MLP neurons of a small language model. Each row is named by its layer, matrix (down: output weights) and neuron, and shows model dimensions 672-767. Each number is 500 + 50 x the weight over its row's rms, rounded and kept within 0 to 999. Numbers have three digits each. A neuron's up and down rows have the sign that makes its largest values positive.
A block is one neuron, or neurons of one layer that tend to fire together. After each block is what it responds to, as a language model described it from the Wikipedia text at the highest values.

L4.down257:522484483485497556440534422531550535461482557503360567499403424490478447531425487515486558513471504406555485578554591441446571494506554524546530460541464493542560573487497509506531525578464495439494412466510454552528541502572450459445546434492464550441451518553502497509468523512528554531
L4.down486:517435526521413493572495454560538602548500669496532485427566565575466547578476490454555451452461497481399439446486527513533473497430439526462529498495513466470527524417404508454549480577590559516470426472385505512465409518530516541466481539552509512515425474527499463510587525507501501545
L4.down1111:560584448454463480462502543533466539527471534524470495598466532528478521505530513553650448519546574437563570543501600559459454507459523514424535497507519487565415478541511485554527557412521503600499477460432553523441608519508606506471542433549531527477522469430516452559480488435498527471
L4.down1212:532502462498508471399556502520468545405428456412540504492550433435474446435383478463478428454500473490547546537428545541492574469517439412603501487575581470522511500457517509499511462529586499519604450568531496624480492427494496589451499445423432553541582533502474418531467449475523413435
Description: Apostrophes after D/d/l in French, Italian or Irish-style names and titles (D'Cruz, d'Arenberg, l'Artisanat); more weakly possessive 's and initial periods (U.S., J.).

L10.down287:577467499518431437510421511525498663492515484431486534481523517455446492518557434392398531554468529514498499502479627453480536466534570469456435485551480459515427484430521580405434445510540420504515543554473508520479394541541462508417648508487486385548563514558583503516472444432469492548
L10.down1745:471509479408531533475517495563567603542479526459439446549533484459442516501473464525423548495547489521552410554530481551396502589550478378473467444555464442549515535497517505485432462539546542465494415617459521457552544445567447477633539431488478415483526462497583412529574542452532473529
Description: Mid-word pieces inside Italian surnames, mostly in sports rosters and tables, like Boc-chi, G-hi-bellini, Modi-gli-ani; weaker on other foreign word pieces and section headers.

L4.down820:560495529522554536495475435515499519544573568581503459547438523564509430527419511426430484469493489568494534471426556445527531586486533541575552555489518525494465564576459409433436502554518453490543483525471448447537434538403436474527475629484524657530549573416536583542586528473473499489
L4.down1273:426574506475504524504527463456544537441487445487532477523399590463432403439425520450530478491521435490521527396504513598529459615518558494541524546533540553484495493525487453495496575498559504495589506415459494472452466496467549476537382498475540550506557525378537600514505462565582518527
L4.down1540:533434463432471399401425438486525504529501572483513548526440595543538549499478526503467538478381569517445511580533458495486449483462497554496599518442447460452489597474543530485567479571541488594513436483598510565437500463475541488546407446500465545416549583470623467417462413474562511574
L4.down1744:492451544454518497528558523500564542518591431495557462492437610528617543510495517539513518497525367473458466497437523372498517486492526491417574498475474524406431531611518469403572558477596361589454491518504466551483490556546540532406535463509584546543483437500485535526432526518490521487
Description: The connecting token inside institution or place names where more must follow, mainly of in University of Michigan and the comma in Varanasi, Uttar Pradesh.

L9.down131:460484483434436555461461628500548462490490476439525502551561506453567477531515616546475550465564453449579526559466465402431487472500534542451481513491538497494586474487457549522447444509474493395548455470535479354520509521548493460423533472515534612413520499456459460460538506489418522420
L9.down133:412484490509471485481572489439474507511460451548513426590471527494535511529523559485463491495543567484466491532383526463526547431578544517532488528498496521602412526512546615485442533542460499435451425490486450479558427470546480536506448500481498603519579514451424473371509495502440505411
L9.down289:528537498534573508478396459552555436471384450512559503493447515450547582399488476497543550450500511516507535421507478541459529564566437514524487511530520531550524536404467595469541558421534562480578573481521481490492514592506463497547493487567580490452483482442528505480515509486533522511
L9.down514:605468433556498485497497456465485506479512511459471455509434499509523489592507465537469505458524520490534565534485408533493486479499425488498463545460546479439439482515497563504536489494521524512515534531464575434503498486434464522525513469492446442492500477520543502457468550525434439538
L9.down890:533474524526539466590486381543480584526525548507560548450461570528445567442481486542507477519517504494475552498526452458496553527519556497537505554555555656516515571535508411520531524536553490490561498441475473542539449467574457474539502602471439482497523484428454547626501483481595493505
L9.down1249:522532501510417516588518487553521493513428497550457516541565560565550451545535497478472477522496446458499509504467516534395539571522536497450473531545463494439459388603521508496514474532520493514598429449469532545546522600393554512503488531444509576538467465451432480439480423557515479496
L9.down1798:564455500559551513507432533515524502537514505462551457518384496485508469525501492371517407351479582482537481547572479488388456513538411468497421470498513465492466497577429524515474370524509411488465458527494612550441614350518473457490507527502540509553447476503505528508545484470587520505
L9.down1976:475508481418438498563548560488509556513548528492419568531477485549387457481497493507471570456530456498507499551558480542547538514516519460497484489453566596413509522505439513540412566481499523510582509500558521452436412614466553460557506567548496435561491470469499492495518538544445436549
Description: Function words, punctuation and word pieces inside titles, names and table rows whose continuation follows, e.g. Take My Hand',', Notes on' a', song title' |'.

L4.down322:521492454589560483467492495498457480555577517435544564537547446493517554493479506495438556495437436374500518547509407425561590422479426544551474565501466517508488561515495484414628552539490508546517522498558409480468547489438412500467504475384501540505437476439470405526492485471478519448
L4.down455:491549456510466398445510493488399435506490601441457496409540538481522550526573526480435569463455486481619478422450518495530516521400438511405571450538502464510466502539494494482509518459544509435382503358521512437489482454472532548511515558474603456546500519519525532489553458512497492571
L4.down1573:585556474439522478495459490631453500480560496547470535500415513414441553476569492451454455521531512541409533558471436541585564407492441523447549447460502623486537528448538489509550466563378526506521541553446432572474487512409440488452461440457452551515532558464524444546503541386454467497
L4.down1574:540457509511452439466455461551537619539544537557454495515439443492548494603519574590481493443352518508584563480535522512483484477574483541524460472556545506523559608491451466464531534430440471522515524495455445691491468495540408464448459510566515472427365520569457424550662558480509481422
Description: Prepositions and adverb particles such as by, up, out and under, often in phrases like up to, out of, or by an author.

L9.down0:430577536469561469529512547567510452613488552506444506538531488513508541539472479544490587506530530485586541394576613502495582488458629487479531485492492495618444482450502541486516461531453483416468598489485599443510493486492492483445579539536442478438511476507545423483517506433457517547
L9.down239:487568565505500485412410537549466453589474508459490465514424470502498589541575522574474484516502503502485469543506478399473422450558520481534552467525582479530557463527599415490487512519550447452536465505411536548484482560499553437531445526483523416567485475588492465464497484497465555494
L9.down990:488587477454533447445521625534596608510465449495491487488528489435555479622635516570551475517428461489432408492399497461571483496503470501509528475496559413507497528527583663403443555505461461556564543554482498492505457470596513511354567528530488587535467490564485475410484518625499552539
L9.down1046:488471548492476468492551531502413401497452520515524551505539578534516482420543593571486509480379448525433509509507548526505485486492499584492496432506528518459538537601517590456458552611477483613558476438497518520556518539459517497584444573443441555417538523471474493510455485542485448553
L9.down1262:456512453543497537528521517532560549486463544475516539509445516463534485453574468542452555492486535569530450491493527472453505525537523538518501499505474495537454542515564596499570458480569420414517537522508609496433440555471504444506567439458515474514483501512520512559366413510494469467
L9.down1572:554548501544493457512516426536468485548534594490472576531511521469417515550483443487459460540496443519508518462464509510518544496566613601481451515407536503436530440484687585460528507425502455492462413528422522540511447520617486544478565470464493578532421517526568470437525526438471509568
L9.down1928:495444635470511500443406501446531517509581578463514564453538493481597476439500568500532490591567629491549537448492491490420398433468486503610547503533497480575543545496462509534465499557548463461524448476511431486452459477488539532525541496501460488515457544525601423581526510589448482538
L9.down1940:547456499480539478450489467472430521520484445513455480453591454465547446509513552473556450531479504469430489506467525489413501575529514539406468567563474471470444426557489516465474507478464498581511518463488562487459587433485408471436501545525537484493413465499452467510524467489489440502
Description: Final word-piece of Italian-style surnames and given names, often in sports tables, such as Giustolis-i, Anton-ella, Vetto-ri, Maestrell-i.

L9.down243:534560480524523517441522524548421489476568449524456535481471624474485515484485484467486533463497473475521478466566525507488539505401475447546509518547515476447430464491515408521495537560462580473475481523509436480455381574484507469496537445559493441542475486435480452466580495402530419583
L9.down340:463510519515539583481484593468527505561434522546555462475478488417557465627473498409525483458470414463543542553573458519583471470621521457442497462556533496436484451468497496392466550453420501497596481491501434490497451443558460519473519551538466441519513505478481542532481525399445402510
L9.down917:523503424619400516505583451501520519475491450440595452567455531430421559488385437492575536498549495402519485537542415516457538546507395519521442462428497550521460504508491512531457498586456477502512504517459448511462533565469504563535499556523413467573458546445584476414530481482483549520
L9.down1100:470424545443588550493481549518532461519446479437541486529535492557558609494470500508442455467567473453549499413493438483519537489557545488539484525478437423608387576494495512522486561491515458501533513486489496493527445365525488485493512405501494535510454506464534506515536630568537541650
L9.down1276:491476477476563468516456538515453490488482521506452612509480596459594517551447589551546564477451512447440518542457577503612545471520458433510471493547506474510461496531514560507474557568557421495544470441492455479499480488518538500465548472523434494521555530470489527482461570485450421530
L9.down1533:438527428515534469517529493492491451381490595524520463489486502516497461524546458516468521477415512479455512552489478498527447465541417580530535438538520465510396474468512466528525516514491537535445467464491471530409513461634489493532486499535492447424474637486483494480500516566476448509
L9.down1762:440525440482519465463522449483545560481505468486482544572549518546490461478531523545462443480503503500577533488513426513499475411453555453459452484562479588451505495524525555423522564557531603505513553550417585475483439474519476462489490455553489571487463493529598426383575557439450463591
L9.down1773:494449588559621527420509534572504545428495510527526456524409488521582493502452510503452570484586533524484498535491474429543528512383551474474463503533471460590573565561569559496438538513529428482484522547527457558452538445442588445491467542420541424501473522483524490426447471550480539485
Description: Prepositions like at, in, of, from, near and outside that introduce a named place or venue after events, deaths or births (died at, held at, interred in).

L9.down117:600512435523452477455507495534525525541508421498498473487455469530465384470537533414484500507488429521564504496492531443499542472418371492480471502502479530457514477486519519545464426527580436493547465574561409532462551462457549509472486450490523544602467429465464530446449475563472493496
L9.down865:520462517526492489528449418474369484445463534521508451540457445490492518605533491596504476475511511518569481447482492497503474524529490556541584604505504557477576499514517518561536511459499384460479527558568596542505501502479509476471514524491490531529547498542510479561557495505403455461
L9.down892:443433507386522456523494517454509495536452489556554505436455625525502525398477616376462379512514473508525506551561483560587588494453577564516534473540596509468453500460507368428476513494606519484397502415483552594483504454526529569492520422510536553482501547529430501588526526460477489467
L9.down1073:487582516536619568576559566601491488459472565519497447396422338551584456513535463530425474573349479522480508443456521408521477520418546571398543488429527493502465517515360495489390512518528514523432591472512556548558578476468466485443496507409476565603474439536506576382493524535550552506
L9.down1421:586506486443392486405446477515522471517472413491461533487559434534485500411559525547477399519456549470455498518546485423484556551518423548564544497421411535499597603447540459462471479557402525611517512553513504595483557520524584486553539473452484495509532544547557474589529445411500505507
L9.down1532:463530508511431499490486514462466462440557469473437407515457497546544520352551536454486489517543450560443549497532496507522523472510529459446507509597414495525487549564399497432561521590426440545533452487551549451542406456479533537501374657474530436452491593545462551510505501444495463496
L9.down1595:381568528394561486500514540595428492569460462622502597553522533464466623510588482519457548411539475501497497505462417522542487528565524564490463451562501566519519508525495511471524458433505548563521480410479544510487520474486430502455460623633574540548476496548525592561451497492434450477
L9.down1823:501437534497558382531612540462477521552484515484536487387519535383462490530521547483529421491527559574435562531574479508467424500497433458436480507568588476490449451508511461534518460603498436411494613475502440484492459546521499468488593536564524501550520471519556529501481528485436475464
Description: Field-name tokens in Wikipedia infobox lists and table headers, usually right after a dash or pipe and before a colon or pipe, e.g. Parent, Wins, Nominee(s).

L10.down1441:545419503525470498495515623543509477476571472529606466442623529489404454409473463497433541481502517467576503487548531520549496605568483472411498443556452505579516417525513612474560437443464583449561519446423475470463502491592425461579481524535504476553446543527551514503522526523463459523
L10.down1585:508438495599531520533462589544413400480518512476463531546444385515510572467527469449457463624529527458541505451517564499517527475523413581480540575545544533491514530470548437519541460506465517507574502488475495513537565535487533536474530559500444459517456543523533545514487431503390540391
Description: Words inside column headers of wiki tables and field labels in infobox lists, such as Directed by, Writer(s), Years active, Notes.

L4.down505:463545430555493461513456570513442532437480432399452569461518470491510478528529475473565457466508477399502489445491498548557466556445513502492476550489498591553444453487574592499533445366552516529476441389470464402528524444562532513580516567473591518445514555521496457563459569585506532451
L4.down931:473541474523542530600428590537626500453506512528423636467551451531474606466543522560558502536542562397491476646476486469510422536468468537451666457462510551606490533521472476383509556471511521597526578486573548448561426553446597513440497502543495406621572506480496516524572408420641488527
L4.down1527:488472414592474560475496464541482547523445530466523360539541580448482486518509435503490543560520529501483537532530529575564513450481535500458547521549522403487579575434573580434502492498501468527509462456578444507456518536607474457497524515492446447526574546505500474539450564625442486575
L4.down1615:453467530415504516514471521370467511574548544457426538482502529521455542533537467592629451492551575337511672533478443416443465479434454514495471441519566471529525376426539432450450433513505520511433403487551530430560481432446528402470514576559589507463498506566409580506477539495567455461
Description: Hyphens joining the parts of compound names, mostly Arabic al-/Al- names (al-Assad, al-Qaeda) and Saint-Cyr, also compound numbers like sixty-one and co-produced.

L10.down357:493470446428472479533463446506541518511529525473542444412526497469543536528453489538483552501550438547608510492450551473513556550474535507532559514502457474446539442675435560487550569528463569533486526524459428400442460489473464469463504585479455514402520435491506548537477485503483507473
L10.down629:502475471588408494543490461567414478578527459471487537465469490533502505505506440550478578592528605553492493475461528486490470512463544481516475532478513516476544548466565465567449449484480538507534455479493549499433588546476446512464404589504379546539515510381491494500497478505536496510
Description: Inner word-piece fragments inside longer words, right before a suffix like -ed, -ing, -ation, e.g. Bur|mes|e, acc|lam|ation, confi|s|cate.

L4.down680:587488522461493464467497494495593551506527484497481561544477504475550511600480489450562513532512512463472483477513529627513528537492564510364478546498531508485458416554496560530556486405557497576500528490415453458506527529606507521454494568468501485397495482582559486520485452549473446517
L4.down806:517545457462451479569451552439532454500550493492465534464464485488418528429427583539455526533543542566498465452548540527519505500453519496571470486525488459427462476565479476393433439487440484540563537610584449534541528525467455546528577434374488425438603433487459495440486597458544418530
L4.down1739:457591498506464515526565534441545551401396490491531481527505417566472468561558504535513540504445619498454600467508458595468520497615496515609526608418415565440439440494549530541442492393472460494471459488409457437431528624510547462491547485580558514490450447502551545460509488579532577448
L4.down1800:510632538480511466352490511496512518512435499528493395463534515547494530505573573448538548518573501399514464455544555531419376352473618445501580483512483605551476568423514470424552548525503496482592467499493484511535502435556537504540478526510543472439532492476543555554509434415451462537
Description: Final word pieces that complete a multi-token first name just before a surname, such as Vincenz-o, Marc-o, Scott-y; occasionally "of" after a percentage or "later" after a time span.

L9.down354:433491555514425476469646541365420513544543505518439550547529463480479462506553563443679463479418479459429478556434412443500550453469635574458440515487453441546492446421582395546475537489381419557469558441512567506494570607433515488540558518426530439466464496468452497541413583505533481567
L9.down505:427455502482388542397496549406513495437542551535480459472542410548539476492430562486541507477474504523499561477492536534561444424422598478563572443504564400437526526450517464530585515491416590535487566547623545510511449521463504632514471597459522609565537434498464497559465505499524433513
L9.down665:606505494611528513498516508479475470591458481532540454505538501490510466529463531416549517503543467484480421476505477492508490591491527561580541509455551448550427521503527483559563538516538552451527491463470534565478503479560528516498568535460447488416413509562491428488508475454513528553
L9.down1222:523548432499502514535541526493429378460521510447433604521417522456514545483414496416505521440491517477517565608541427430540525542536486500408469473559453489480499483481458490521610609482481484363467433534532461492529563464538418479562473411470492438553522508538463425544569487591537514533
L9.down1265:494462496527507530524431453443474499476472366531524444506460530417470461404456473478528590500470447560544542514481481533491574604508466557612479592492521450439431487506530532477450453447485576442484502500598465442554507612552588525506564455495628477504419444465442502482500494420522492485
L9.down1404:507449605464481488473411527495533474475440482542510492498549532547448548462556458540461484428571570462464441508548478541540534514513366536550548499596444427587436428458528506503550473516560480431457382541464477553417468547517483468537531503519519502456439557571460546517482447592476494408
L9.down1683:469547514460481462447463577493523532503434470417483541455517530433434474445596499509466562468494505489492479450520522366524501474455496485403452505481606558533479475552466532539471516508523484503545385487568472546519489472533536475513439557585531498537578479474507587531457569542493547542
L9.down1713:484449446422482471526433385448557412483506532546535517529532617533476584550424506560553503473533468480415486545547400566614416453479539626520483561502530514523403609521544447515590575504466482472360538467603406445522545459492455545544529561448463442441480473463527477501459511468474542438
Description: Verbs of relocating or switching in biographies, usually before "to" (moved, relocated, switched); also weaker on quantifiers like several, other, all.

L10.down1076:410434480544518579525588545517490510452478545455619507492520477436533450391514583567553579569574670491467488494443385460483513526413508468519476521453513543502443475430528402506535509418501485484406546606516448499578487498450512525513571502464515524460437494548470477542424460437436468549
L10.down1078:611452501481551650486430477485512421519454477499590429598541476532525534497506469444451465520553542489558466524513428432534522505433536424535559458501376496504496446539511516528396514539491493488502553448472488435419530487520547532495408562471474514514652510381544407540578544537475546502
Description: Middle pieces of multi-part personal names, chiefly the hyphen after Arabic al-/Al-/El- (al-Assad, Al-Hazmi), plus name-internal particles, initials, or apostrophes in lists.

L10.down710:514493558490451519507468548502469536462432475552578503466526507487500559441458372501427492441528405463521598498490490474602506537505511523538471547507385475630385495535574546480490446519495500515565440573555503446469476468499380529481450472539516444502542491496445539494488580539483516430
L10.down1096:472637446516486475487513481508525527482419475574469465477498453435505500524505569512512499560502415541593561440445485352458447480409569475419532441496483519440504516455477482491520424437434461522411535455504486465439482522509532575542491494464386358486510450552455541490455470523409488435
Description: A lone C or c token opening a word split into pieces, often after quotes, parentheses or hyphens (C-hor, C-limbed, C-ement); weaker on hyphens and table pipes.

L9.down126:531473477489463540559427446509522535464474596423592421455469594468507564483441508533457547478573525411398502518458481519575526481498403481554424476543532507442558583501468530374522521508521561521466508472540404498506462574475542515460476518507457495498476506564557436586533455533492492448
L9.down405:439511504445562406524424486496434405448418566468565515489435628516519553467528508453483550579602430486507529430489561440481512515429510533517539472464551540535467507438491457427538450447542448573429469566571517497452502472491479517536457501546492528522567482488501487536464539530569560495
L9.down470:566557457548459520528558510521534470466474468528505529474508540572435426422487491462495545499490461393466543536542516510489574466389521458490587508502491482379407521490496396496520506429494484513467450515514478532471525511427474488543464462439471477536516492493538502436461559480440473417
L9.down691:494579497424550523461519517543522433512493571418548508553438438460508552418434526499485405524497533448478566512496527615572566467477491462521487517530456460441420581493472476456510527557471463425468430441424523566514507419502440527481508498526414484401506565559534456509476541497443486578
L9.down1291:593489501520596464558527436418566590454432493461459437486514445441579597501623563507598585415527430530547482447453536473604501533366494470521425474537557499549450465518527474542508522507455586460500588543434476480517489452434551533531513495489562509524454467515405529547542509511565463499
L9.down1352:583527526566605445490460421540468518388552573568469498464534511450433494462519470609438564592474427596456490509564523587585465454330504482539516460539431461455449587509551438468482605485457470451466563554556483492440441486561536543533457472547519412440425516556489444376477514446487446525
L9.down1755:527498513576545510433557505488558521502500554505567497510469458465564466432462511447482565547505459478501468635502476498499475488538468637425499485534561512496493538506410448435527433438471516534541442437576459503551504472523444563566500442528455464517618580553436529496625504524441456529
L9.down1958:339520445550496557508513492482538441559576479482356455592449486497436418365535527440523521429515526436527446546510531427575479486442520647423444582453555581543494460476540501586544573509575561501481446445490492598504546589503476406584486500514476466470556549519523536548572585513571589518
Description: Early fragments of proper names and codes, e.g. "al" in F-al-staff, "on" in F-on-seca, or semicolon-listed race codes like C-AR, C-LT.

L4.down834:585496549515558566510494567493459469556460588449514465456489498487504449496507531543573472487582436524579537542576519464654485498462469479492518508476507519470509478613493456551522533562510534493424486506490455508491488520493526502546439609590477560598513517484527431479481488461495538479
L4.down930:486540477541453458438507404416465524503509485506496514462490492462412462375436517568510541533573535429505539490583441534480478509431484433541437543516480546409448628490486506577440469509537601460523482484376508575460541541512521433443511474513525572475444450495535512530489470460533476526
L4.down1841:492440487516456506457495454435430452479536588514417448512575381471543453555412460430444491439558484542517561460598516552517530455521451574472509548457499444484483597500510509486531547570543508462483460556499587529482471485481578537580586505447507524501532602514546497576543589472488477547
L4.down1959:447430597472501546430411473413508461527489583551462441480469444530452480503521477599428556425572522525552492555469502510494464531460474438415459512514491494463480555516515471540519375445541481424537525566634439441557454485429564530448562469536508619581510495511511450552578461509502544523
Description: Newline tokens that close a line, strongest after infobox-style bullet items (Born:, Products:, Spouse), also after paragraph ends and table rows.

L10.down377:514451545527459469474476620492477453394540519561474476464583515536469469462472520469592486405510540454550564412492444502585532544556585483485455471518470498531468428514429520530395471496450533567480457474492543480390439577502458474522503444455466518450471468527540483368601597567561521466
L10.down2033:473532530458505570553638540486504448461533418482483563546530558527493489526500578501516453518466557537473441592445487482553525586425591507494572502475587477642414493466500544485471539499390460468462465409462449456513514498502494511471467532512514427466435498505421477420519500502423548471
Description: Prepositions, mainly "at", that open a new location, time or degree phrase after a clause, e.g. "at least", "At this time", "at Osan Air Base"; weaker for "for", "on", "in".

L10.down50:481438506536543559542568417484541465492482612515526448573556564487407576546563528536506404480529485525425463568408548534508490555526563570515515417525593424501498530513441551474455452550481456555506560519504484411520563532504517536446466436520473456517486434505486549564530486459511488509
L10.down645:505419639456468483463456542520500569630545586505568478475499489543425567533478539526463453523443499543517422599421497535554569516432572595530428526444488469506478498527514536503497519549481446502510404564439457428571522522496494525467495487472477460532428522515533468578442541448549473490
Description: Word-piece fragments inside German, Dutch and other non-English words and surnames, e.g. Kamp-f, Sa-al, Sch-ön-brunn, Hou-st-oun, Sch-ell-enberg.

L10.down483:513545501522530561454472507499509525490432510499546511528536509550520440491499483548481529459512472513472544482488460541458498590510371484410493460532517485478428459518546498537464414440472467394442482531457474596494538407355519511477538465478525544469441548436612522466449500448592498519
L10.down1660:518503542480500533489481529534524533505579467500452500468414529563591455516433543487487493542503457508416462480541480513419441483508525512601517434487495502508523417394455486480515526490413588509499429473512488517476508402467500455536522457548517467496493514477488515439433525544409488479
Description: Word pieces and words inside multi-token proper names, titles and foreign phrases, often in tables or lists, e.g. Ramat HaSharon, Middle-earth, Tech 1 Racing.

L9.down116:600554486474520522516552613495535494479571472611490539453492441418514568574397502495566525528421473477502584509452473455423393492477576437511457466495400517478499451459510454499473501454528408492515586494533489534473582573482448498468522497488475470477481479424522492540547487640586498546
L9.down462:546412499519561537390519466531499476492470438482476447461439536550617474428514550532525512521486573557473496534527582481434570485533397483527507586478423505497547458475463476425542481487606553558473463483306530398454482576549540472474499452565517418501533557553437480505425594440489481495
L9.down466:501568477492532494451422585477478437564542529475500548496515525499447468494497493519485577569509466549471560524532520484594513476506520484525522530523466492517443449538504388594516545484573472534483512590497518509507485474519422553470549426475520481512534555463550484443541545572474640430
L9.down723:422543414502478544502479547498426482500527573516477498445474573544545498535513531524447561440427546450468449496615524540469373458533445514473430500378560416513533538571510398530551562561535518477495531558576494472505465534586450481450463485565473481543497438474488598388535531488499399489
L9.down1197:469566519546511541415463491491533488555579550488483537446481486510578529492462560550542558514524492522452537588449542414508464459521435499489488459499386485509476549460556376537415516463469482575490558547567574433446372525414483496476437515580427492470584516525453612491481382535552419467
L9.down1621:494493568588458430384513447562525463468525510532506462499419512504492525492585519476479467469454505564571513563504564416509524545517526469503508503490597521529495466539527428530581514571555505484535428392483449396558514534523485464624422524569515483567463550488476503467530530527506501524
L9.down1673:456526564510464537466603477451439515597500510472520528503419596508494541528484455524451482467526495471511467583431466490520505484491517496443455492506550463610514484549586490566456617483477478548429542561469398632544520414470469545449481405494451502578510577474463523485551423506482536446
L9.down2046:538443555597496454477495465462561469572548557473612529433528497503542526622525517479561563496497584504558517437508489404439570504518492418504400479460463496476461507498412478508520469498506576451455522560524573429497543427498509551465498504557527407525507539477543501500487461365468546531
Description: Tokens inside a multi-part personal name, after the first part and before the surname: the hyphen in Arabic Al-/al-/Abdul- names (Al-Hamad, Abdul-Jabbar), plus middle names, initials' periods and nickname quotes.

L4.down106:474495468458482540434417445515533477547490459466430527490599472527442582529516477465505495517459551472469542544479463452393487486549569566422479521426563548450528544437505534522433578626431423435545530547556528527536560518541575521549454508527459507506467466550523525478544467467487538454
L4.down599:528509573585517529514531541475507441462496597540522627463451619497546542522483493479597436499518476386515475499458556527463514566485509416482360470576500422492465538340404513506509498474527605437565438406533489593491455518497486557481522528460490426590453431503499357430529477511558501515
L4.down923:490526562517496496432477581529496515474547539490629522466446516479414522478497585509451506490531490537603444494512520496564483514497568478461447470507462542547542550554455551557529575468489487540571571561547446444558554473495499539567419573489560532401485405497529540532565548557560555471
L4.down1640:492455521548472442581565419545439537512508472551550515423542512520444433349490561493440460567525533483458515493415564561566491480534554422396365500547518602509490474465530506526479540496577532522485510592534447448547552576538503554505503501543494553475557516511537431487469516548561518442
Description: Hyphens joining parts of a compound name or term, especially Arabic al- names (al-Assad, al-Sham), also Teramo-Atri, hat-trick, All-Star.

L9.down79:445478499423510470508525540511508417499581495462572546500457520535515592460608491491562440519566451523518354520596565444502462466473460548525516546512541467549418513535534479476474457523502457451517483593479497554509474526523460547523519587466559447448524533510487482470470524513563480563
L9.down94:566457540502497510550547546548441459512484523578453549493530462500513573516512465499529572542501486545551480543518476359476465491473447546514538444512535530551462511498467477485553448602460430570471519474587566447495507524527531443475420529597531481479501418395511469469455458527574491447
L9.down134:513510547581486450491495491503540476479431530471429619483492466463501544500511527533538470496556451602443619525515549508435516477568496537534497450527540561492595443519459492462447580469419518543482479615551504505450541504520532477507505447611583487428418448540518456434476504508479548454
L9.down202:442624443457556564423504608393570521547508479574519547551519452411405544461494520411505515467501505558524584511376449556491522475512513445548551448434443540441497520463540503524483520549457504494498428509409489579514494453572516503581460458489600516461395465329455531571511405476492567475
L9.down696:449445486475553487483557383348482564512550493512504427441518493485521454571397526465573520500445390550481572450503505588477547542453489422493425525505482530460488479599488553616443469525464466526482476494535520526475521582548526434540496452577524491526503546434453485532520431581523473555
L9.down1573:489427497516506609615480417502468576508550436560504450410465442474539518504531487513433457546508460614482400559466449550540487532507534448502551523535499483482409530561595498414508510590505412491514413507410578466440481496515555538559455510509516588448487512501528525511563598517437533561
L9.down1577:553484567537539486544405492531511502564533470479547559525529508602429551542554533567516571512472441499568534571504468576497507511565550439486470467472470489485521421493525530445541515519459451578564485565558513477486442573542505531487440564560383502509548492537485423539472480541511491527
L9.down1665:586477543459537455423551414455491559476511439561470484492515425464420486503498475476498483401522566492574403500479415455436472512583515474432468544511518573483457561543500470465451459489533517526520603593534515460480483484538488498472560505501448529432473496509556603399659474522476511438
Description: Fires on mid-word pieces of German words in citations and names (ge-gen, Beiträ-gen, Vög-te) and on connectors after cause phrases (outbreak of, due to, by).

L9.down440:525478613478509490539452465474455494409457529528614447556414543584533572498474567432551484437531499524373467423601525538531509562493480506492530464463483554477488558566551450466530461479543472454519445536415463527513496432474498640402497498546550441531476474527581497469441507627508444503
L9.down819:372525472531524495458517439470492464517473556463545445496498531598565460503526495382509498496397484479469459487473553486450524531538552537522519536468502488529449582524509474512556454527441565464525487456485523501554556517507499552500407530486502413452555505494532494573518543453527607585
L9.down889:517522537517545472506528529477449450495559522478504476460541540387541467460443447503486559502488562565514535462398456443506468506498568436552578461625464464507482440505439540523498483398486545459545538516414487517480459502496490537436469511476471559528471542563530522502491478519498500485
L9.down1054:512582459488515503517479486495472431480511559455449470433469477605458458479530560429557554506471442537486570487452447496370484442492484579431447449570449476527446465511531450511437648547539498587415485447535608609497478501496567499497430539531472539534496483440573564593433481524533566424
L9.down1150:581466476649528446538532475454511600542496455398489433499435477498510472559528480467545559440448472446598514486537527439565495415461548528591555489394526572466477496547538519514496509429469455539538472544550451482411496516472591402491516463579405522501447454410512452527442473473490575495
L9.down1162:486474468495530510509474425484429499572386462384549448411512546483505492551530442467562517450480488628548527494404446520523483515427529494551470535423444488499407494517510572500571521548435509471548492514592479488488463432431574487552495501387482496536521435513559442522481466478455598557
L9.down1442:478505410454573470520481493486492463533531485457484548524503479495593488576530435521436490533587429467512451497522462493553479470491525492527552551422485578515431495418588434505565468562500501508498483527506529487554525592481556536516484491516541475465388536519523496496511517392484453532
L9.down1523:447431511503497519492440465468554527555475533536538462482522577532547494548454491533521546429536474477490534557487578526553490468587604529510616453474513510566559465517481508505594434546470520513419444534508485463471629584557473599545524576493419476463472443577531401476508428449539509370
Description: Word-internal pieces in the middle of a split multi-token word, between a prefix and a suffix, as in incon-ven-ient, con-cep-t, Inde-pen-dencia.

L10.down202:450482571541585500460508536451535501567481478479538478421552585489459469439528532556525458434482495543484537554482501546517505458514533581564561520481509502478477537596532543476581479523452486513455512488574551497503405506533551574481442485573523514535514484482514536476500628457537499533
L10.down1143:525504504419523525522489523445472459478552544485496564441467540391502446479558411510411612469546467567474483534470476527521476456443436440473542549509530448428492474458485493448449440433530510507421527506524518524493593506508520462438471433476553547559473473514526566533459482407528555440
Description: Line breaks that end list or infobox items before the next "- " entry, and closing == or === after section headings such as ==History==.